Weights of a small GPT-style language model, trained from scratch on English Wikipedia.
Training: a variant of Muon for these matrices, 977M tokens, 7451 steps.
MLP neurons of a small language model. Each row is named by its layer, matrix (down: output weights) and neuron, and shows model dimensions 96-191. Each number is 500 + 25 x the weight over its row's rms, rounded and kept within 0 to 999. Numbers have three digits each. A neuron's up and down rows have the sign that makes its largest values positive.
Before each neuron's rows, "fires before" lists the tokens most often just after its 100 highest values on Wikipedia text that the model never trained on.

fires before: " of", "s", ":", " was", ".", " to"
L7.down269:501482462508492478472504515489502496496545526538495510502509487487474479514484511534500484469493476487510544568528526498478500488470466515508492511481437525497509451490504532466460510521511464472511510479506506468476533498453521490537535481521513491509508503504481468505514468500472498499

fires before: " |", "\n", ","
L6.down999:507495439520511481508453475520517486507499511532481535481514511468515485487533485526518504487508517527494513506530480492589476515522473489489459537514465478476524528477506481465485507528518482465486484534503509479531489515534492478509477457531499539494482567496480473480505496497515494470

fires before: " |", "S", ":", " of", " team"
L4.down563:472490485490493479526497523513490518494486497483515495516528511520539482500514496473501483479517480455429509486530506513508500475511501494499490482491553474496504536498524540442491493492525541518524528467490497497547505469493525494468554513521457476500542480520486511509464476479503516537

fires before: ".", ",", " in", " of", " and"
L6.down627:499465496451524521496500484528540502501502485536495507488578515471536536515515517548475464529539511536476508488497450508493513538468477515504492549473483486499514478511455496515504503479437496486546505477508479501515465485486515534513475501500505524495500473484478494480505509502509456513

fires before: "s", " of", " the"
L5.down736:524492536499480517473419514526539496513529489526534515443468475520459525505554463545501543467463494477473527491535499478480481472492527462524486481515527473466476521517527490512492520464530544510498493484505461518485521498543471436521496508508527552488466499487521511472522494509506511529

fires before: "\n"
L5.down1168:537485516507491506484483524484501519508487506481488490460458500518514439485474512518500509463505492507460529505487521501487502514494482480479520491512099480485537521541520489530516476506494527520505491496502500530501493500479475469475500502497515497453511493485506488498487490504504472499

fires before: ".", ",", " in", " and", " Medal"
L5.down359:516490523504508533507540489532503504485512556475488498522472484480460522481514479436495514517458489518488494474512454528518504530502467492522469529467475498513498489526481440502470500493467492497485548566455518493508458478551499524484492517520478522460489462515495519474478536510465524509

fires before: ".", ",", " by", " in", " and", " to"
L6.down79:471519476498471510504526488488518459499501464517500504509505483512532526535468496486490496478510517480510567487533528554524547502525515488530482533478428514532504477494491497498510507493480459503504529517530510536505459508460535475548516511471503501456472526531529486486485496496513488508

fires before: " |", ";", "\n"
L6.down741:531509490510496478514516517522537524518466523481459471501493559535493507505502509455488514508504472452500519503483501478471574525478466540481529468482584512485455533483555504536512457477489521489484467483492505528500560536500488485490498522574512496479541520496494516476514484513487520480

fires before: " |", " –", "\n", " is", ";", ")"
L6.down480:510480492468506486521500536494491488510513505501483470477486548499497487520574519503467515513503505518444479499466438531511471441497520481538467521503546488509548514485482501497494536480499520504503512487486490478505497492505500486508523477450489485515487473475503496548517478484509520533

fires before: " |", "+", ";"
L6.down81:493513524517508477504510491517503487512471498485558464492483524478488535485449532499517482474467501497549487502510507505494476491504466504531450498563620530533484504547515535447496492481504509501486505501480469498511489534517472516516519508523463500506508514469528512553464444517512484535

fires before: "s", " first"
L7.down548:480525462507485486500524488526493508489504488516546527469522553506503470516485519546488495542551511527522460498520536518547476491516487492566496527483527451492476505509444507482526524535502506518505473472518469484510477516466500546504531512513494452528504490505494497496429467494496515499

fires before: "s"
L7.down716:498489538511496499506516512513527499488500477495491473491510514510512502455497505556489517525479524516486470444459482513463513503502477497567530492506500547533486527490515512506518483496489501492515490512459483463524468451492569493515526487505511457522494446508468505500548465490502537520

fires before: "\n"
L10.down154:502500513514491510538446496512487469499472478517525492479507482486511492526498488502535519484495514498513479506508541474513515489515493510522487496507436474497452466507508534482487526510493500498473500455510502511506517512508491540538486509477439495494503529478590488511512472528473524528

fires before: "\n", " he"
L5.down1027:495485474497531490520494493574501503509525510511507489497498496458535462464484489533460466502467515485520488510470495521510496469547493505546491524505396501496515480523541558496461522483492448523482507513473528477504548493513469506560527539465495492483530504489536474486447528497518499509

fires before: ".", ",", " |", " of", " at", " with"
L6.down643:483485454510455534478535519507471480499523527555495495513474462477494543543543499501525537484524504508501542476507443515514484507510483478503501507534454503432523482468494526466502484513518499462536520536495513502524483524481482506508505444539459501542484490484489488531512495462451463494

fires before: "\n"
L5.down413:476499487476497488495574476523513523491543492499500513529519517507519504496535533527505504517488483481543538501518476498503487498500497500470475506538250514499483518498511461536486514449493527492513520510485488513523537510507462508493557459495479499460474507467486480503522525501521514513

fires before: " |", ";", "–", ","
L7.down1315:442508469538490478503521471502499520550489512528477534503533525514436506479490518497470497457507487497509471488515485517542468509498501482463501491508582487532504508518521466477473487421514511527485491455496466532472536459521486490556495521494473462485494497547538459539486479464482499508

fires before: "\n"
L4.down1156:517531525477480508476518535523521513476534496532534518467447507496497542503516515536509496493459521510505536433496542488475514495507527483510468489473342498496508508490455487507506527452512466507509533562501473534515528507507492511516496481504456533488496518523528495521515494480501491506

fires before: "\n"
L7.down408:513510488519532526483534505472493474494532501498482501538485498521481530491526516508492477486511457488527593509524493524516496447463514530492492516495164507531500464535521498506470468490506500483469492505518494505477524534526507460506485467532500505481492461523453502510530499476480513528

fires before: " |", "in", "/", "\n"
L6.down866:523474543485537498490512473488495485482505540502504525531531471486490526502497526503499509462483494475564496510489528472471511492541529472500470533454463523511496529483452489520453533499516480493475510492477530534521512528528505532523511468435494509487507490516487533485483521489547520499

fires before: " of", " in", " at", " and"
L4.down1114:487479489511485478463472471459500470515478494539469478516473462492452528493491523543540472498493507502513526531497485499530525518520508504510530496545439512506529522547411571485447523493507455481502513522533541485517493512516495530505529486563474520502564476525467505524525529514484493472

fires before: " |", "\n", " million"
L6.down877:462544470507478531562479474500510492519486504538490496450510531504470529498464477522518526470525481482525510491538498484517469477470486484534471515454492529485499471510512513481501492449493492468477527481479461547525506459513542513515505519510505503511473480494492507477513510520560507530

fires before: "\n", ":"
L7.down998:505525500546518490511507491502517509492511498439490545474518536477497482500535530528482460476501509477468469442491461518459544480507512466515490474523459501476541549491495543459537556490489506519510473477493512475497500484499510530537480523563524474499499487505531491490503520507528520509

fires before: "\n", " ", "-", " January"
L6.down428:481475517537507530465451489523567491489492496533458494488507513478495526505466487539502479480485485488511576528479528510499520535461491524488513526473270517483527481495562500480470494490469485517522559482534519534489547507518492516478525499478514518536503453516462471465470493519519495539

fires before: " |", " in"
L4.down44:490527468497501499485493504532507491536478477464484511498483528535462509473496488482494553564522482521485450506510537493517482524489459510493489482526626545502480492510558462497461503521486494469474518456507481512515504506513515518520453513516501465451498533519546461477515508490508499511

fires before: " |"
L4.down600:507500493527480488517500497475524483507519493510494470527491491493489494510479466482461517525493472510498483498500465478477545501479475470504500506470321506519501483511509514502464464504521478496534490490465485523504514480467525503500520530517491472531531457461485451484537473523466508492

fires before: "s", "\n"
L4.down866:520504508488454471470541507507499468468521505528476503482504546524528478545506503469485489496507497520531519497522494543495498537494530484497503495500329478494521540534445468447526478549510480507449469480496487518497530455529511483477469505486506490520491480494500513450491525516515486509

fires before: " |", ".", " –", ",", "-"
L7.down982:490478489498511481485464490482500522519511512537530481491528495505480507512521534500499461532530474519489565488531493510528466522521473497482491475523459484475490481514457502500470489504513471476524532506468487497523503538461468524470510481514484495519499472499483514516509524510477565501

fires before: " |", "."
L6.down862:495505476460519523535501440469500519492508504524536523487466486465488464524504517525514515466496472540527536486498470496508496465465476527498527507537557502484510461509538532512479516481542502502486452517499470496512517549507519503518458557519484492494466529498455469454477485514459514478

fires before: " |", ",", " (187", " (", " (18", "\n"
L6.down629:490529530459496510458469529454515491506479519505518494462524563495482481486478497541516485463479514492457521525504488506489464482510488481462498501469511526515497495451518528450557512467508466502508533514499486544523497545447503483484431501562473498555499469469478499502515519520469515550

fires before: " |", ".", ";", ",", "\n", " in"
L6.down1044:475507481476518537493475482466514457485529500520468493455497518542528522522509507477485504508518465507503447462505504554489482490537429511488461514463484517518491480486502508481478464515488502512541515501503468470474473509532479511506461532488499512474500525478503478481517508502479507484

fires before: "\n", " I", " |"
L4.down110:491481478490505503518566483498477489498522546461502506528498524519473492492487478442513478458504524496536455494530496499504465530517467478491509537498349488449533467475473528480501461478509474484519486538482492496519477495519484522484500467461545488526519446480485490502528489496467467479

fires before: "\n"
L4.down433:455533480466505481443456504508538466535488495499511520509519493523498487483489501551513480523497498519489488542474479496511486507509511507445479506477405499468519477487473498548481485462512485505537537493493473495531483491533506470463505533520526497471520486501528522481506495503533517460

fires before: ":", " the"
L7.down338:486484485546529505538524514477515469521501488451488519488485505485491478472525488487535480526514490530488523533493497463450476481480470493523499498473497522533496499508494573483502510512470526512457487470522488450531519506492522487499512516504481423500497503488520504562472468519489496495

fires before: "\n"
L5.down1064:470542492519493500417478519504490493534508502524549512519473517481522538479502488480533498492496516508572487506531458560491533469510469511504552499502421494489493434501500491505460531492466494539510494466504478521531493477494490501503496549503459519490480465496510478511474456518504572482

fires before: "."
L6.down177:479497469509504525487504494491486477523507509476500488464532519510498495459549483546477502477535476483490495520526493484520475480466517488485494495503578533496509503439502521517498512478545540446488482528482470487483506526532474550512552533469469473513462524509520540532503503501460498490

fires before: " |", ";", " /"
L4.down238:507501521533482482504499506530493475487519501498491467481488506506476513547498508501487530496482482523511462510465519472501483496498471480488544478489351527511504502492478471536539497511489517503520506492537485552492486516497533456528539466465480503545509541492542465568533516453479477503

fires before: " |", " —", ";"
L10.down1019:494516536510501500481505464496510484478491499516504526494498490534490501518484511488463443477478499501492492493497511552452518484504524470531470487540567499500515510474499495496473509569557487502477492531494497504507513525502527482539503491480483484517523527493478514467455506479450502502

fires before: " |", ".", ";", " 2"
L7.down344:478523516503518521496496515490484469527472485493542487518469476497544520519519509518497485493510461513488517514504501551504505458466503489472501522544529485533558477496487511481462528479489515469486547563486475529521515477497498508506535494485464479519476482516509458475480483477490499521

fires before: "\n"
L5.down181:460507516482491480505495541517507500494474520478515510512475516501531528524497525501505521449504546474500549517528473479478492490508508492508501513502161535501480511518502489525482532471493490492473473482518501495524481495523464474495462511499501517508515498522510506511526510489487464509

fires before: "s"
L6.down80:458561521538537482521421499532481551509514470510468551447522478532478479493496524546506534465508430530490475516515472489519472507483486452553421525510586477516518535446480486502526520540498511515469517517460463499486527546522477475523528541524506524503473460458502484494523496502478513488

fires before: ".", " |", "/", ")", ";"
L7.down792:494461457481482491486505520528491500523494492519497509478496553514507503548453486520494520520454479481489521498510487510469544540465523460575477480478374495448465482525539487510477496506499506479504476520506501476477481521511485510502448472481520505439485477530483491496514511530458524483

fires before: "\n"
L4.down747:471493527471457467514512527506522470510492486473513525543484470514471524518521463530475541453494497486511472462481458523523535500489490476460493497525445483488557446507531522521535511416523477515484511461524478476493506469545486492552512516494467462509524529490490505503488479536519482547

fires before: " of", " was", " in", " is", "s", " for"
L7.down390:486508488516535513534509525500561506491512514501536496475450492471552464520489532482483508492494574514470487472462519518469489536500491515431471525472505498451519511486507493441519472516475477492473482440473505456524461553500489489483519537528491496499509484491514484500501500499517452524

fires before: " |"
L7.down491:502474509488476501504536467531496492564495493540498454493472467512526492504511474477489491504478494504486472480474487483530481517525497501476491514536358509512521477510513455534467508515528479532528518516508497508445498572493509446494494507457509523525476485483466455463520514505501491523

fires before: "\n", " |"
L10.down78:474490528495491508505444461496494549481471484491442471497528522495489472497525516478509487478511475553441521487501475492509489477503433497517467559479475503530445506507478548481508468480498450516488520475489486480471540492518440560500511528489529494508539504488467476554533484496474509471

fires before: "\n"
L6.down687:496503505482522493481506489508459500515518504487484515526470454521510514507501462544464464497511472521499513471451499500504478446511492520498540500475324501502473491489525517470482511510533500486482519465474487489505537502521496502464471519531489505450516492512464545462505488449499509493

fires before: " |", "s", " with", "."
L6.down298:499505492552501555515483503489527495493532477494548489477457507490522497492495522503514474469532477508515472504491496500479490490460510517479495495485417536487508469465502513509531499522480498492533508491514502444494499488510523503516465502468480536537500464469489483502554492497481482515

fires before: " |", "\n", ":", " –", ".", ","
L6.down1073:457533467499521510506489575488485486470496491489534519508534532530520477505513549504534503528507455514558474492552491532483515498486484490448502490524543468490467537527504450506510557521506481502478485532478486568525506501489555512503499532509473502520481523503509523501508534506493537522

fires before: " |", "\n", ";"
L7.down713:547518542467486501536484491489490461527470559491505507481451507515501493477478535539501489536532500501504494510500461487488522471512509501521442518490588496475549529487527523541480522516516490505485490500510512508502506534521486501500538503494476490453455484510523537501533488505503504525

fires before: " |", ":", "\n", " of", " Sales"
L6.down659:506501488561491526522506522508518510520500521469500530495464493495510501492505506525531502514513521535521471493480521543457537509483491554507504485480634490499495555526491527513484491507515473502495457496512513532546539460477542502468514489539516486510506489509506514504521534461490462512

fires before: " of", ".", ",", "s", " in"
L7.down85:497463490522500490510486485488515502508530503559566477510506506477510512467495468500470467506495528489496526514457490518500535494516494527493459472460441508501514514518502482477481493508481497497499497486498501495486475511540492472497502499536479510519474458488494508473529505471508499498

fires before: "\n"
L5.down559:505513477518498493508496521530497493467487504487519468478519506485484520487490467508522497521516459467519501509514542507511525490530497503507501533445347534500485482500465537493527490540482474489504496531567519490491486587456526516516506468522534548480475469506524485481484488496530538484

fires before: "\n"
L4.down834:467521456539534535507478529509558516480509489508492488510501494519483498496505483521504492529504472502520515492493530523489527503469520474506476492457247510482498481503500486509512502531483508462500482554471531522522512482466510480508492486500506464539510471498492533507484479492512522456

fires before: "s"
L5.down668:488509486475539502494494493520470533532475457520531486464501503516513504544515493491486483506513523477510527518512483522501499494500504485579479509519581487499489513501495444510473493485479492507532500485446497524510519514491485502498503503524520473508512479469487494470493508493488512500

fires before: "\n", " |", " 0"
L7.down819:514505480526481532493505537543530524546523480483477535508498505515474491495550450515482539543494498502475460469494516463514496522565477466437512519525578528459527579497468456528509476398487510468497525460526515504490502521503496474481510530527483513529521490510494511484493461532497544493

fires before: " |", ";", "."
L7.down456:512511482533526443486541489531463473506529516525517442539489505470506498504513478477531486526511470505508524451484480541508485538475486448509472583489422470513506519532522465530480530512438543495456498501521515506514495509495492512499512492497484471523483492501523522525500543530470512536

fires before: ":", " |", "s"
L10.down829:500494503502535500497497494490477457505515471465499546515515486510494500468484526521548488480562491480508583483432487503505467513531511498519531481477346517469504478515476567500492528546524484518515501508519526488495461511495550516479506499482528482547518527488530479498486508517508451487

fires before: " |", ":", ".", ";"
L6.down598:504503473443489526491469505512506479510487472501485455441502544471493533485460476483491491497505505506498507540452488492459520472494496507511476497524511531506520447491487490514534495491489494471546476483483515486548521515502537503516517537492475500504457514508498503485499500444507512488

fires before: "\n"
L5.down767:474475485498468476504530478502487499501504466512501499519517499535507501507485494513472488491457510530515545489519487501482482502502479489518503520463244508507483481515515537524476531419516494512503503486491500492466504467513496501508500498481503515511523540490536508497517505490488475493

fires before: "\n"
L4.down1207:454520492488505517540521462462525521494501447503476492535506497489500531516478507511499525523509479518491504506500496483514475502449533508489526482495177511529477483437515484461507548483522493513518524513514477526516475510497500499504487532497483505525507472499498499503507484534486470511

fires before: " in", " on", " by", " to", "."
L10.down803:481482547525519515496481530475520509490505469542485523521526507469524529537467492522489500532529509491460542481494517500499538497472462513506528483443504517508499443506502526498495491439489493515472507509477520509490460493514500478539470530497509505526492508520536489490500496505507500490

fires before: "\n", "|", "-"
L10.down1077:505510471477474478513510502497510479498524491544526472525493483523479471501473536559504477438452454496511461508471503502478479515515513477482449518511424471516497450527507533497482513538515474475492532505497469538476536503519443524528504506475537467483487486487505485539522521514515561512

fires before: ":", " |"
L7.down1126:456486492496503495551492526461521542503529513490499518491508496501513483463460458529535537523504461521517497566483499476507490488496448501480509488509494526489501468499496527479534535497496428491483484490503521499478538511457525473513503503478484491454507528513519526480510551514507484501

fires before: "\n", " "
L5.down1275:515483542492515527458477459501495522516481487526509518555485485502469510527514508521536500472480518499520524476468473528455490463464501481518497535464370524529485462493538526475515502545496517455571503490510513483497498482502514493499461508473555501513500506480496513479523498483495473541

fires before: "\n"
L10.down986:481530523497499510463484512450543494507505543527511510522515495521477439502490504530461489492441501550482463477492503476487499451527518511489490521467519513473501456481480514467529472481541516481507514500478534479508517494520487504491522490510511523493472473482453541570496482480492503466

fires before: "\n"
L4.down1042:511507519509483474486530519514483490499518509511510495499497508529523506516525517519497490480487514492503600530512537513504518457527507502476511514471111473509517475528499540523477497502476512499483509481530525540496544516531483500507494447488531496481486537497512524483507548478505475525

fires before: "\n", " |", " States"
L4.down777:497473516486511490500506482491492505534491470525519553482535483511520496502540481481521451504498551477493516479458505478515530502522520504543485467487405486459554485492491505517507534511495492505489520472502515474503445551537491518493525476464500565472510523520503477488458493490479486497

fires before: "\n"
L4.down127:518486504501500514525480519518500509475515506455502486494523492519549463494545531499499513493504513477524491502519501460510526479475498506490552491493323464517503471538489481481491465487524507512474524513434471487512499538529518482497492476526467540544462500525469489457511477510570502507

fires before: " in", " as", " on", " for", " at"
L10.down870:529502524496535495479499514520518496494483532507578517492494498505494490510518473519497468500538493470500541533527492499456474526512497506430502554512452553490511436489506457484485492509486508502492474481518507503482516527492543533525505538525467511552519467532476509476459492477502494506

fires before: "\n"
L10.down190:530493515481492521551491545490498489470507518475491455490484521555495517505529507504526468508527495497532472515516524477508550440534458476488490495525555535452508473487493540473483440447473465508538550478477445502482509465453489499486490529529519457509479476490523493484485485485533501539

fires before: "s", "t", "ed", "d", "ll"
L6.down596:495501501466503491517463508498461462490477513523544484498501501493509506508522517525489509487452473530530503494505477478506564516499501492482447528482425460541492505486493487526515554496517500477549502513481540526525489509480534491494493470527506513518478477521533509543511478530460539512

fires before: "\n", "-", "|"
L7.down383:496472494528496473505512495545507537518531515454513500538487514508503467499506503511485467500524463525518496464499485469489516512538511506515514512498362501495540476480452535484467525449520488466502529491433488523515543454506485476523498523515462528508488494480493507479492506472495475529

fires before: " by", " for", " in", " to", " as"
L7.down624:502531507487467513508528513508520479488518509492522504485559500499516480547472496493547514476486516542470473507506496539489523512504466512462470515438526478470516527516508557488489549492482496500504509511494488528541495512428524478538497570501510489519445489505518473528506535534482508484

fires before: " |", ".", ",", ":"
L5.down1072:471509533501507484484479492470488524479474475536511512501478502518476502508521489537510536479490528524492557576472465475478533482489533513573492483513519516434466470508499515524494511485508490525529487474483492493485517552523506498525527471468498528501468468524494469460482464485489492471

fires before: " |", " as"
L6.down1325:523486427526527548514512421497469522468522505464511574509561503500435494506516550475470479521454531520506512502473474489540528514492554538468496503516476529499524533500459527515485503524475523509487545515483499487546477504534513503485520484469521518540500519497496465474480523540517492485

fires before: "s", "t", "-"
L6.down939:541484508521520486528518549522494523530523500494530496528440517489483502479477463505500493511501498505549544508498495509458501490503449494520490512509466500517492468537488480485533478455477509474507474519506530504511486502504526528501505462517523457511495484506478486493520497479505511489

fires before: "\n"
L5.down609:500492498514464493479489510503503516486515504539506521501454495506485484533475450505493491478479496527506505498486488543516523515504498462508475510487296482495466498509535574478475472575484493482492495512483505548524529483528472497495493527469508512495497479468528477500515505488508491492

fires before: ",", ".", ";", " |", "\n", " ("
L4.down85:460482487502482514482512441516478496494535510498518515494529479514513564514476504521504481505525516539469548500510516501564558518533500465520474506529449514501520526476472519450516458459508483476518488478488554541510489515521543527519483497511467513471504491520515448513498514540453484531

fires before: "\n"
L4.down1243:496499478493517478494496481482496471475494526511493520495465485493516537472468463469516508504494472485473503467507500500518534524509517463502531515472349518497500479508498464540512501490559480497510503490518492520495519533483503507493490527507509506486502525509522500501484498489510459468

fires before: "\n"
L5.down1320:536507533514462512468482480494506455536501485471520526496503467500513509493507482473506508491515477492485490516528513498500525492470492506509518502466187512487502423442475532506475477536473462495553493516550494519490533479512495540527529456488512482465464511483491499485493522522543456489

fires before: " |", " 1920", " -", ","
L6.down1169:451501514500487528488475497539498495507469500509454488477510518488509479557483538495500474524521513499504485487512501514534521520476534485493517512508426521492509506465445538464507497529503508479512490534478505487527535482500469514488494486485483497482527494495507456494504524511516499517

fires before: "\n"
L5.down1246:518509488489484508500494518529473473479463508546497533494462479500474523480469462491467504501484481469503528503498482520496498495480504497494511496494255487463524489521469502531458485500483493447515521482469467569532501494489521506523484499496539503478488505531471494485514503507512496488

fires before: ".", ",", " and", " in", " at", " to"
L6.down227:466528462495491526509506518504546457505488544524514483499532479498511510542532504515498497498530526506507515475534536547526536557514516497526477527480423538505488467510502532514504485483488494491531490493503518523506486552482514478508478548541512516474494462527514513472525500498466498486

fires before: "\n"
L5.down1333:494461536509475518518488510484515475517483478489503508494487496528478489474482554506482546511510528482526461504519526478512502520489508517518464458493436484477492514551517484486507494551502531526461465535486463531484529505468479490535511466486496536522527496525518483488536466526527497526

fires before: ",", " |", ".", ")", ";"
L6.down1272:473472486487477520547512458536514493484523446505544479454502490471537540459502504486518518454479506466490456492493466505533496501497492518480497497484392536482523416484486508495521511519504491473475507496519485485523449538488505508517449489498513483505502447464448482487516469480458467448

fires before: "\n", ":"
L5.down362:471508437528495491519495524468477504551512507534484429523528482505494515495478529465507477525500530485508474487456525483492542490498505510479506493497371489525488492545470514507495498527509522491445525509488495500534485475486505502481478473514502500472507491501508508466521489508487475500

fires before: "s"
L6.down1305:461493489483536470480489508487447489523513403521553525525471504477521525505505574494523524529473518501508473471471476488525500534485507482532500521478546470492427508498476491533545466515507531426485495538494479510483478500482508500460476502525467501499476495455504459499530514493468503537

fires before: ",", " to", " in", " and", " of"
L10.down846:521463524497484495467509454490514476499544463479517496521510531512502475499544493514547515495479477512492515483482468458516481446462475458491501480497483494480507469510484547475474519546534511510497487483512528514488501543501471462508503542512500476521537502509491475533535508486521463498

fires before: " of", ".", ",", " in", "s"
L6.down421:469516469492507525496523500489547533510466484518487498514549511544559458493467507482504531482477518514493508469479509503512482527505519474494438505505513503499504484505490473476516473490481446455541476536479453531490505518449475470494500491518482511456432432526512484471534510474465490520

fires before: "\n"
L4.down1300:480496510542493496481478464486487528530481471491513521500504466518466507464493472517496518490493495492535547444533505531499519467470496489489506481510404527443497462514480543488543508490462495512453537513497505515485543524546462516528525530470479478471557481482518518532512429524451522534

fires before: "\n", ".", ",", " |", " in", " was"
L10.down460:488479516512512501466479510515537499507541497514502498477539513486561478494466450500476478530502520503461523466472493518506512531516541487511491507489518493491493504489485468562554474517513439526493460528519512511480484461454486446519515512518457466522452464470473465501503544461489487535

fires before: "\n", "s", " time"
L7.down887:449513544519532492496507520459496480551456472502497531549516481512501482491526467480448461483484514448485552488539556516445491468476509496489479552474440472481509496492507500473489472499487531468455526509491500500498502498468480488529550466548491512509499514523519491496513494460482535489

fires before: " |", "."
L6.down1317:550507501476504595540523443493524539495493519509485501468456530485476506512472510532504481515492469540520516492518513489515528493509491485504454539484534497456498493501525478497463477506521511485516489455447507510478512516503484492492507516502516504514516509474502475493480482451511554536

fires before: "s", "ll", "t"
L4.down108:494503501483530494567509491494471516525491496533516496514471500565554506528492497491484495510507457483507547519460489472484516481483517472520456523490409484495523499528559448471529509534500521486518472517494501491509524490510519499524501533482477471456489462494516478514466505527490533490

fires before: "\n", " |"
L7.down925:481488492536523480523471466520529537466487532473517494502472490532539521515458506529517500467510520518508466510486510537520523447483499485507528539474385490502485480506510473440450551535509519468485523494437500481511572486548466481504461480528468517489471490483493537468525449479548526475